{
  "rope_base": 10000.0,
  "init_std_qkv": 0.041,
  "optimizer": "adamw",
  "beta2": 0.95,
  "lr_head": 0.00989,
  "grad_clip": 2.0,
  "warmup_steps": 367,
  "decay_fraction": 0.945,
  "batch_tokens": 65536,
  "train_tokens": 289700000,
  "steps": 4421
}
MLP neurons of a small language model. Each row is named by its layer, matrix (gate and up: input weights; down: output weights) and neuron, and shows model dimensions 32-159. Each number is 500 + 50 x the weight over its row's rms, rounded and kept within 0 to 999. Numbers have three digits each. A neuron's up and down rows have the sign that makes its largest values positive.
A block is one neuron, or neurons of one layer that tend to fire together. Before each block is what it responds to, as a language model described it from the Wikipedia text at the highest values.

Description: Word-final suffix tokens, mostly -ed and sometimes -ing, split off a verb stem, as in torp|ed, stepp|ed, robb|ed, miss|ing.
L9.gate226:468485474374446508457426542473556467472535555473584435499498497581463473353506605537510437500511477551613446509513541556447468483510486482596474472480508477406586471566483477529537472565549504454422537481514527585484547463471510394452514429429427491462478477516573516478492447470428533460475449463502578462496462465482474482563396512494485535463459505600590503553457432485489439503387
L9.up226:499533511478342480459532565480571508460498456457456481467431433506510582566489535521438514563505524480444470497555480515542547487446448509423627502522512534508516491506544516464431494544450503518531473510534563420492570497508520544468582458428585379550482462580439515588501539462498477519583575491532509543467536395456492509477513485490370462483495613539486543573484370495453494393573
L9.down226:433508473482461517384551472471485499530471501457421579537448460552514520433537589436475490492453367456524545536477425640501491580499502558601520491487525556599499523535443517512520450556535464461643473522513574520510482534475542484566502540556438478504526548607503471478456516345521429449512473524450526489482446442515602557451577461557451526532476409556543483555496482513501463445494

Description: Speech verbs that introduce a quote or claim, especially participles like saying and stating; also said, stated, and the conjunction as.
L9.gate191:474505404532457500484459576546517410478512509467576464485567485590409513501506448521544527579449518462441408530468428534457579502492459464481487549460529521496536495482613520489561502489588400458517517444546479557414440551487510563451489495505514472514496536562453556588489412462467527520595401557466450479472476577605353453605512476521535568579503499509453543495588450536527521530475
L9.up191:498470543508518467597455494510502461482432460539490409559468510484511466448431581496479504469448557488513512528477514514526444627574484469521520563482487483522502572535526520513497423507551489423460601479535506479481413497470481457519603498386501500492443329433451581600464535473543554509529554493488569429553459478522467444577466454546468602522397551562521539544530599539410587512528
L9.down191:555418505515489649558514470426551453456410454476494433514596492437538533441484387433514393564459510519499489437425573405471570488475537507532545489493576474488555389405508448476403553462497497534494454437536549507528451455415472477499490506552517483464617461583490476573472511502600514562630458455509473493443457543503488366402532483500587576471549541443493510521559518526463470560479

Description: Final suffix pieces that finish a noun split into subword tokens, such as imag-ery, rival-ry, cemeter-y, polic-y, lyric-s, agre-ement.
L4.gate93:556500503539434494496402514446508469499464373486452525545516520569457455503455463445499488443424601522549466553543489541511522463475603570471476429445557505541421488520554594470502497546491424496474465585444506590521493523507548464555511473548512535536439578456464439498454512474453470460578576533498458502423528507424469446461535482495480520560601520529471452474540582553393542529530
L4.up93:486476466528525542440519394450535588572491511433472463477523499574515480527495465438482433465512510482554427569490557438399482402530588583527502432473425462455524486534477493432524529457475516448476581476458524510489540555543485432498535580541554516494496586515590476423501651553544496365471459469594447501552495566445482525464671487507428512545496511521516460456519506490553535436545
L4.down93:614406456456526677540583506478518456499476501472559475475587566417521566508464621553548550547531502556514585572503519471479498492529499494481458477533477495517491472503507447498516552434466432580503526448491462505464461427430448608467535489475518529504550562466519569522423478555542529478462469470438501515448397468460506523585476565539476547526361438505553457448489525415466572545446
L4.gate518:507489521492508486505516479565495567526452511562449503514459542526409518516433386523470495407473487461525427442454550498507491585488578536496433509495513513543480490522512519483483474462538595488483475562549561549496570467517537434532471431434536507460511561548466511552495579454439537504483535458488430545517475472450469432461580448537423553477568541477471543551457542390518602355443
L4.up518:468560476516369513484437525476571528396512492459439512473585470507481531511508507479488493522537534549497479508442495483529507504549570539531476469436453553535509484542482523477501449500451514562527457568545607442409531501500411498510486617584516512558523418524478507515450546485534438469504459415533510566480537521517495482496510539534576481566581538449496434492638516566425588512566
L4.down518:523502495509443507475525496499478523515460508625542514458510491423526508494514600474472546551493418451396570477421536489515454491453508459548558534535487535476498470481482566524598496533511443621434482472515368407437465484567407574451533478461574563442507467363555531499574508469532372562597473474457514499486524502556527504541411510437543459460486450519536518548496603526488480574516
L4.gate700:488521476492473502492436432497497535482554493434425441504460595493458505429494469511432505540521555426465464449510538560516373500464484525483573573537525433495487505534560487640488540426495465434471462556457482536489457413480484470564542478497479567471434586379425492415533443563500569532512493362547469454498481540545501563472602422454557465500459490509555412456501457546525591454490
L4.up700:473515465489451483525401527391479417546454496498480521473479527528521626498451570542498579358442504557522408428444499505567488408487435575658507493546496496544493466532456461489541430470512530536504566498450510502471513512538486576501471423645503561482526545517544477517494462495500517492529537532525467486504488451458457533609434509572544458458516538424501540531424586480405496567537
L4.down700:475494510558507502469530477535563439522410460521523494559490502512579617635441405449462559574498454478467515441460399529481496444453483496548464580443436539470518570501512509515568479453554544399525601421507500513639460525563492482521506494523596516437490405525514428554548482539499438526472552484424551487527467524521577541392455470458500495620454523483479452472488493497567445508423
L4.gate730:486585526505431472455533569526443485468515464479555428572509561546374474593441458470448521499476540491474476464487544564469495625480508571526577588513532512437437529589572560446507494509522526433510447532470540506465496455504566414536443465575488531552525468396391573495501497537439487435523443416559535507460556517453482510524431413438493399499559527489437452566505544520551507508523
L4.up730:495499479492536562519550515463559430479489451472465463603480497537485449626525478546452522475583461408444436555415508528507597549397494561485512520445525488453522625579484429528532600504492506490479440473460432486580434463472463476481377486433593531539492457389407565505496519450527491493555451468584520521507539519435443588478521424497527420533518440515471489529489607503564517500487
L4.down730:539470420479575602482529529410534520491399456496459458498522470482535520544558504501440493486563516417562459480447407503483485477581515442545523502496528443476529522481434502467570567536389516488417456538520504506475529435521407534446503466430508545453468511421528456497479478495634461527512597543438645526519566528501534532534460420466583529483493554502499531423426589516434472566427

Description: Suffix pieces that finish a word split into tokens, mostly -es and -ed, also -ation(s) and -ions, e.g. hors-es, witness-ed, observ-ations.
L2.gate168:506617557492422477585528598545507471529535542498437441562412529604502452598503511470412550471495382549567473450525577521493519505491539521509446427464524505512582478517461486453485549511564539509499527563518564506501480401483545448498494524617535441538510515508516584529435560557497450542524497386493443475435503524480544534431463476428510508411467539547526506590494437512492521458502
L2.up168:542493449542481487532622575465586470488409508521463510551473548487541476656472513477463518479458443499575474533487486425514537480546392454578437522533454577548504513506496563485467600510492479550487553485424594492515529521429491471471525538644507427523510534472432438530472529510512505507511406453493494478425511557460483501520414495435517500567535420582538505552547509557502504535577
L2.down168:556459448477466408559513384435521470515417441590539589502508488463434549498563448529368564557421566553461507503478482535487609485531464468508469571454416493413398631503472561510531560455478427583449502538540487521538582525493484546528497473498520556451560479446471403559552564426503445465494461478469521515566472447490470537576552509576443471535526494429555492518485577468494439539546
L2.gate197:507490507563425507430410450510541544470460523529465418498419444530547520454414510506438505458494417478600410510474428510500477527404570562514479460472467456509514492558426497473551404518427522500463459509538566559443474466491451414539516478561531556476467463500539556555467529429477465578524538541542529593488534467471503479432578417599356507449456492574543510638553585463427583496514
L2.up197:395554585502508463418554478607487491415503521498474550559570578575450465585499573513487596583574446566470503398491508521615506344566520614550515558455463525460582430512543471531476377544497571523512524555504515541510502511459402483543524454451552501542523428458561531453478516474551564483461502438457497518397423576434446414531517458515572474460436451370475504522471470576512410476564
L2.down197:475432506477461515551366466470561535482458522519500473455419480394522411547496490586473467549560555488511500462442489579457451587476599569453466563463463433520482578506528526500609498466470496522499486438522465472360529397547481472467418398569553509531362534490511580591476472523507472516527505475525571516470541343527518537485559469468513462443562471647515464465457514518468547595469
L2.gate235:444432438557411488376484540546509554427494573539464408480407517501493496536407531570405536513499534471614395520473579551516562520548630437469488536427487495493538602601407518530500501555515567552383435493500536568557550435553527390525539518565499596465470481489434585584492522472464508521515492431542444520430528458531483536559515501503557508522484541499501511489518550474508445527470
L2.up235:455596480547474565528529416548454413450489416478411504415403500557468556467525521559481573561497495492462495470469459486503562541572538547572479610546528450443518415476539488529500442468459562554504551587502481526426451513461456445491522528572542521547504514567454585426374472465554439536471408523506473548447495528473455464509454429519503480469491609485458493596418531492613495545471
L2.down235:447455510500475559528495576475454478511322539513595477524517456488586459536494524481396464457543489457446464496475454518450493505440547485437447597487503521479513579599442514522551529507541406571496463424555456495503564444564539508429493441490524421491536454402516401528556509540499531451537520431437436578480561460519467463531564503432585474467525482499478538539498539610461550567467
L2.gate250:476483470574453428444471565547537496433491581522501457447503379481496487483459486392515439573505539524522326497508400499562502501556479590479441467403515509524637452500489523556426468509568543485498513499468534638469525468458453475583499577539501445516515508508543547458477531437446409572475530475471505532516377401540542522533521491490499447505502479508456572455441500536431537483503
L2.up250:468533500519513434513587453507578553472497576490445523473449383511570428504484573420522466517522489518496402482481417431584493518552462531459483461455530483604573429531446571532507441534483523567552510521458499561515535584484494582530469550559501404473498500467552499473484505418459519516582534498421508484540382530483596587556571486564488484491476468484496523436477460575491551450562
L2.down250:531529547479524738487588482482492522534508457461476468508475528476472417421509470603433578436492554574436520470477542429508481553521547454488444541569507561552444431456447429469592576582459451575502489519494472443463502485487488506429458487524494553445567480502492500580495457587519541482517546524511536494550579545537476488500475527503539505460501477466563516507482469471550471490479

Description: Plural suffix pieces that finish a noun split into word parts, such as the ending of trains, boats, devices or forests, in any topic.
L9.gate91:412510494501506525504501488426470464501534553531557429436498551557488550447495505543479550515475474519487422486515512574501510486422481590480483699486565522519504570568626393519499490517516492514554462521570524480513541520524508387491530507571446523486467449397546443452507492430444392477540421470429419560410447477463457523505552416384489431525561483501502496528422500514538474475485
L9.up91:515562535400501538453592447468584521538511464485601421531492466535535468516521497585436647422563506483581493482409500539481581503497579511486531540536482430541527595592554396576545499522479466560539469457563515385538543482605404446381485519543511494525528406526546459509499501450478476469539470407525586556450503455453434577521519515451474421466538493562514439483488547540526517456454
L9.down91:637474458546552640481417459559564494601428477412501502541526473416442480556500479526542515456517588524585487559383499464500453509460500483509562472595400534516493468590375525500544480472440457478504479428495472540511423541482429551483518462384525521496409535498485506540517570487487514494461514575553647550603499450510463456489426429452535557513506490495511498474492573555527491564421

Description: The word "as", often after a comma as in "struggling, as he", plus short vowel-bearing pieces that begin names in sports tables and lists, such as As(he), Car(rick), Sal(t).
L4.gate374:533542561519530444410437442584536517481469455564488496390526543538513471511529574405519536494458553502515443485557469531549421501478570492548471451460520614405503436460526548537460599512547496440481417437475572579531466416521420473497543499447431564457468552493565458391503502530509406492511486526517542567528564398520486325540462492411500523431491415493535517470447449456450458501519
L4.up374:587531508526402492484475486435503474526601411446431504476532483533580496461575509488595528548551449552494424467451545484550495613510532596490439412362475571558501599483469556577479487452466490509501504468447509433505605553446464535492555450483516531451475515471479498441572373526485505483485492427506524500550507438564381450512511446469470524519567472576448485455479538453551533482509
L4.down374:516494533503487585489465497493532471528450479498506507436433588539517580478497486529544493522502474530452466424509535410623502472601529532416476409419463506574555555490470443526579503434559545511458482488570468573498581620503411517435513420524406474453550444446525520469457518493458460537456491508499513526429524390431519449535509552518444486560512542616535510499489418478473497459453
L4.gate402:627462535519578436511453507471489482491535546529508480443493526493530530529541537460527536483429545498551425457473493532403418543501533496485499518448483540495486404316586514431536503479500372558506508377551471518476416512526539549493566439479466557525472576580440527511515480501539507474464475523481504533520545503539437336413487488530504448572536500504534554517431457520518357518535
L4.up402:462600457514443490539542445462457467538557543423499477567491495549586495540572532467371512440553516598531524425552572495485506429471514522574508428361391449481452596539477436501468510444452498516497484467465568467515485465444373508499498535521400596494487498494471477482453601509451493426550424471564557541580568500446540526539501534481438520438614413477484520509461549549512530465535
L4.down402:528470426533532508480483480531530603459528536356430442451482534510528490530588556524523601546388542466540460475445519520517440631493538505472560457487520549353509495474486529475487423409515525605502500444513538474532524543494488526468590443451493586517496461365434565548483445516521481503549547537463544495528556429576467433410519474582477536507517488428446624447509554536540523555479
L4.gate442:473412553522520458547489536612454518490567558580520493440419587420490496553538455420527540548483473460478461417553443527500488562592460511544445553429541586439528441514529535490436494476517536364582492443570597547459421476504521532504508508541514448485471475520523519425489428582537480526542573505426556608487594459488520419488490478543602506492512499426532531510422438458499539458483
L4.up442:555474489461533520536491541577576554454564576518591531446422545492557505495497529397446512519501428510484454414529432409495503509460526454519518509418459617420465490491501593469461539435610414414506506440534577524425447487495563518552445536462574480496503499536482496543615485583531496538552459487458603504495486542525545442496470539543460525549538452464537526436422447492460539472414
L4.down442:530493436480458534475535527425551427516418378454492487550577478523546467606444573518478518441439576458553502567459496462484483437460510517543498411555521401545547559522498475448643447535448482628430481497503516466498523524525543455519468499534524539550553490587522475535476454453564642502460521536510430508409489511478448541499504587529400499484489513562497520506518661495451496576491
L4.gate493:575474504590519405525488540511539522576533479461558462565452492444545453458528450484510532583419536491466542441553469487454470503532503451492497512542532483465393417469567419453457483581410520514485511386536520445530466483442435508577554429404547453507439537494519506484504473474447544542386417448497526547481557466522518403541501436537468382570527530571573402576498456577516549535506
L4.up493:489485476574571467452466561544492523522482469440512492513559459468522409567516426421545500462488484496535520504473455486527535485536501582531499464491498530563442471473498513487505462512471467426479516456454467446385497519517486552492508488461481423577467464471511463525515500551581608577439464499554504441475544474440414484592516577582594416639519505510582514476534511620464505518501
L4.down493:458519485499498508505509402505514575577433565449503446515556501430446496522549437636575505530534506502547524531484585399517576463516441480586454570452446496539568587454506502478511478535526386592470544556568499577395461541458474554466499543531472433534550437534545449492454563450455504484464543428487642562479447486477438464514499441568509486558469481461459510437495399555478505521458

Description: Second subword piece inside a word split after its first letters, mostly names, often umlauts: Gr-ö-n, M-ü-ller, Al-H-ad-hood; also paragraph-initial It and ===.
L4.gate12:502513524499489425486444531495514483441492480578458482463468499511483589537491560485556460538365463482491433446481449516479563571486543514434423523428568632475509463448566578496457492490630517485544540442471566524468473519502444511577526534462504408534498490534613515448500388574546431511518554527466544494449525434509506457518480549515524463536606471390451494481443510492490559445614
L4.up12:463464515517458477416498549564482509509485488491432519536513476415469582622577423465474477515435472493388417522523520469501560486510442510410519457522569598531470553503510565387492553523560495510497480455574541452435564543395601538512632491470488347493528427595646550527547449532487517621500483482472490491469518471585526503554540534525556465516487504497484459452520458424491509454510
L4.down12:468470455599421657413574477515642478489491451562598513550476564501544489525515570543470474410496578538515540510458524404496419537480503480478523492495530446604534437504487414556621525442478497541423476459535563482590569513481542532480513476484581470532651502544537481563506485375427516484469461511479534548440443564594497532518494538432462551514478523489474518569528386404611459520495
L4.gate438:598502484574486424440474524518570658433470518540498503466544509543525454523580569491496459414514510537505441429501536561540447454447485530492429489506541542590523424465583461541486464536563475465548368534607491510460519455519508616512453441339413478509487456435535560444492492522456556496459468500475434503459562485483476485525497532428594456559500487460484488427539494498491500478607
L4.up438:452430551444527494487464441394507562423568536459466455555523416559560564544502494530456520496504572501476463496481501487490453544650517519443402493539517524452591449533501486521494417492478484515589453489608527378464527487486497588486418432501454564497490572564579546449535501544448501523405524488530477528519473530592539501448459524474553539528563423527546561490407547465442526428584
L4.down438:550432535412439532454460555447548476512545443525518643521451494464540535497549470571572514505479477538517443548571469551458569537470501435579455437496483488524562435446562500502562576520481424534519530503539452535466410596371438448605397536554456500536516546504576417554457454456397487429532553538509505446534450530539486473417471602465465580545518528478576490493506462431555496553473
L4.gate451:512434452446535446449474471441579527473533510527536487472515475465545440519543531462446550494469417511434506535490473571445416544451571560507417454547516521432502497440619491466464566510602370408523535573446545495546476476488499522548535414437493441528458441483560534448469483481429526564448502463485466611508551459565473387470481552536515440519537451555500497541478495419480455481624
L4.up451:497567469510495435464563606526512437457581521473420515531585450455479533577495457523517521477510552532405537446485465543429519507494499519409500553539507628502499563553623563431548528533491518419460432502604565378514439524513562589572558502487440459503511537433532501524468458464505575442528453513537493517413586570474520475504452551595564426495530506416543576466473566480565492511525
L4.down451:511478417507513461522518617497629411470551522563495544509454524468543557582522578564465481436466537494531460505607548446489392508417443446450522435505468523486432512502635568530503512502519455504523534492448632516479516485549471551524438498523518535498503487517506500461517475475434617466384510539506479523513470531530535536414528430426440548524574469495499485548469411438585441468505
L4.gate690:468486469518480385510538586476532464462469480554486551480554433523504633568581460414578483601495431432516446437500445510451456563494504508504438477471522637473518503413532518515466509486597454412508491506523499517473527518532452529550504550448487539520413549576618477525550424591509523531461628489449523554503546429507479422504416502491514524463596470463466553472423492484434547502537
L4.up690:511433490472496510506517494478498482483512456477461531548544515488493550518560480475463530556453563442489497496563530472419509566487552586406424507521480488535530556482590457447504508442465392499560528508493455591482450509520457558475505536570507507424468523492468448687482481512326564571512600506485519507424496447528500424467584427483519555502589513580444435495460554481470548515476
L4.down690:513531413468481559470425557514460386439594434470575519535499482574549423501508482462476497463521454528439534559400490410463491514472507490495525537531578491532358539572494502595642438561485489520571497542478574493592445426533579476491486499453553488427392473478513482459535583496478586419538595480542392483557463550578475514518511525482556547429494537494549529430455526489504497445447

Description: The word "as" after verbs of naming or role (named as, cast as, referred to as), plus clause-opening "that", "when", and sentence-initial "In".
L2.gate9:512467461529481427561538510452590495476541501577445586438562531447516442454554577460453577423658473455471487508463470559501511457417481542463458486520490521409451429464631495543491593580503439433402467474597496499458511475466491450509557509517532510498425533519560471428546564484538428597539454542510504513424560541574379448503559462553524521466486478485502556556476502490488471471569
L2.up9:445422481570560471461511499571493481551572578524558498543467487448475491477460578511506605395501574403540550520477518464455606532563482399480464558552537451463510469430510471510560451559549486502456483433497441467463617404513478468561547458475527484469545492347494533471537453486584585418540600425525425500485505500494585553493553500520441536525484410567522596483410446546528450470524
L2.down9:453438538498566376469436450447489445541528528555460454521497562438445539472455409445467495590438551502518474519424511529578470471488492475556539553500466441477468482585517522548415473464519512454487561539587533567466554462535529484357490442431574632485340524501508512524502527467564471487525500465447466549571422484446521496466440458632530491491478501490460524448479519582522570503500
L2.gate450:571486436629569476446455509488525502514488514463534508579470475479568511424482526435397469465623494572548453483534574507493591544559465570454512437576619541464508469484418554434469432545491498450465526428464479506419510467497612457518655506463495619435502528434444496448497446442484493507472423441449475504500490468516451422569488437519630524478521538537507450530509554577547538430481
L2.up450:460485449535541510563496526433472495493522481491537479471530453455540454559492529414437626486410548485493529420487504436505500495517539423563522508506541516367487523519537421461548526550578483493459456476488530466515451362437579493482501503599470424529536507445540486498476513505499417494478456571556547482497500515452483484560588616463400518428542362445445651575370458480572501561578
L2.down450:595474522491464503511459407510483472562499455488548466489516517531444471478478480488529449543549562479473566470496524446506427493541470515453438460483539514466578433522522435541385478540493461519538514478461571500367523522446491415477501511410606644487596449441513453474468512509525428568503440546494461459510441424534491456532467436639524559466538457456538523590557466506525481565433
L2.gate685:535484528560511441517435473507528493540562588530580513575476521529396457473497626525504518439448389512612543520609496564492566428517559548578453471527522365486459376441425518495562467530529511498508451446530462422605548371439499463515495505527557465480467523552506527349545496453473569554555518529501471458457596442517521468520491508558501482443492500524575562499458495513464571496401
L2.up685:499504465447476451499611579495452580463546566464520447541472482453535466471461481444432498608569526496514412475459497566451466480484470471460561500493580612517510520485593489526466492556539467490458507459581458574457576535484475404471541564529446485500425550433493486492415519435428530484546485463427576534518449577453627535506545483503601541473557430522545516618445466570522471439518
L2.down685:450452521465518445427435401437513519482613531560522462497372554543500520438551437512523433521528456418577465466555535611538485476563472521533487537454492453474507547536529451495404519468474558465575553522534620546495501553586465354483568464466483555482463554535471487508498555515488484486514561521486597541507553439451499387520479515582462519494504450462438552416521489524497516417493
L2.gate738:516477473495586464466524471478431490466486577461475464484458505432492439546401561478486609440522537583495498438510575571509550607487420498480443514481560477439533424505548589582433512511548470469498439605495477519466569465495483355536566532479430540456454553429377585432451484472537485577603479554466476546508477453574489462493541522486463558493621436529468520472460587509453536458526
L2.up738:554515473570466483527494497398496478474549570509532487574471512484516563544454451456412565496528519475552535488520408527523543502559522530499487571462498587416500432473586437487476534482516427539574493430445568487473423463424491476458413488575557503520471534486501487596549444515478489533578482467567499390437524563462522477545455508557517487520512468484531588470477544572359546463609
L2.down738:486484490519507508465490481547458428620570502537566544492509554508456542474501388544577448557483473424526462540547522431484482457487534476500561595491488468458564505454533427513505507542429477512540543509443518468506502516513469487501482463453553538522472538488573492563493489477487473524478413525505478447514508469488550506509512569682502519522447449573517562444542545549531600526464

Description: Word-piece continuations inside longer or foreign words, especially "ad" (Crusaders, Assad, Halberstadt), "ed" (eroded, Crooked) and "b" (numbers); also the blank line after a "= Title =" article heading.
L2.gate110:442460521484531472409505400463461546498558528504503616545532444484463559482625503559562503484503418436526531470468451509533518593446567452417429537465519459519558416486468584497501509581402476504533493592570531429501545437585517520498479501500545529492481453531450557455497521484502533496512499512504512544510538371492486478485475519515518470510549600513516453444505505529614510544524
L2.up110:452486485477357497479539482403586533485438450450424512443459476437483510503467546543468428518562517575506494562533420497456604575439599520558526406482494494425486479452508512435516512446527549507494525501552476574428479518446393525526524585603555439456533538531560583569535547396430487508588530537578541523468441489455413582484496470522488469455519546459508481440466534454531558474478
L2.down110:577491546528448422463482537565584477570421482478511440493610526537352513511606579506427569512527423493542476513468471455544473590432531564496515586516531475496546438476515541427526508461414566463425530443516431557442514500438522534551557455529463514515424452549498442570531483421495521521542483594520512419512487486483526522545532465454518456454443501485528551495521458509456470541442
L2.gate166:400457540599501485551457479495481493570509403584486454500479594480414530540511555518496497341390465406484466514526530542512500515432542519529546440413559452466503435544478514470501407535553545505495541479464575536560474507511470497452506531582433485462542596570497536453435523424504481498531540435470521601502547442502449552470526532595550442575521421502453494547526515425512547476456
L2.up166:523511537485507523470526489480528442510472560493531476527537482532531427500487458482514487453465537499534546516466518572535465542468436577565523570460442563471619481446468498469526519661503518489472490482508475487497465426532397542492478552594532449507536461489431498592508511453568438522486515519490571495560445458474579475428371571483419445537590545462553550480461448483594457571527
L2.down166:479440490529464476544551427519532557598448548421483535488524422511568512525483445506446476440529618467550497562458502529483503540439588529451599520529425469463459500541457463485434561510548456477496459560498493541464627499558469472536498558440544551458484483463521522499471537498462513473474501462563418478591625451477529402517447577444442497639510469434459392411476528524585448516512
L2.gate354:456495526436509427462488576477537477444463532528553519465444529474503460550442496477449476509422487466495517475621500512439508572454488546447478473562573464478515498487387482465448497502498455432492459465474475563489577552464451430518459479544525496490515493545577497506596461462526607439580503585458503424498514463508463490631498526522502475525593493424567472503443339568399464576533
L2.up354:480478533503505510537500495560554472414473458494499527496474383530450555405504504541481430536474532490436482508512466448525432516511496480522547508481486422467530504562446437429440568540511491505574432287533511566542459555602487494496472563506591459414527588498506461507451463511417619506453558570424518522466402503570456478516359504472508525455540499432539560439494478484514460533518
L2.down354:481539539447523538517513549406492570473413516494507448433539559470541558532485550466618468516449434425499612561550544402545434507511482604419500547500518560463412456372537504496608465595465531548468527515499475461473562492423501558458538531574530468582606487505453492522377453498440409496497483497531503567598540513538536530476496508409492526544486558627517529517439467531498447490474
L2.gate668:490437604521386474444472436406429391517459536454553473554411490473481497535507545522483517521407422508550476439518380472549517435527532461500542556492621502476557442535451522486514514450456503516502466525494629518460534518472486434517471551577504504479492523575445493518374517474507395566469528588547493454453517355490477496498491467539424500562501488566474568555521495443515595560459
L2.up668:442493538548511561501629630478556535519467450542443570451527497618515460484450501520518481398521476414510468471477560482493450509401560422519529539480533475387552566493531429594518525462513452459500507509477485559439526584520454476503465439465526602504510445507487499540467470522570528570552532480509489537479571492456397442535436529436464502442493485476526564402524427374497513482513
L2.down668:551537455545484353475510508555436606456485539506513493447537515592490515418510531458484470470538522535479448492497503535528561555495444506483521552611526521599436491503495445447513550600510507476526594465504481451529481455560495466577467509442483486409387580390496434461480502388478512485489618521510420468445527536432464519465364526546566484539594496616535538556502539495511465532509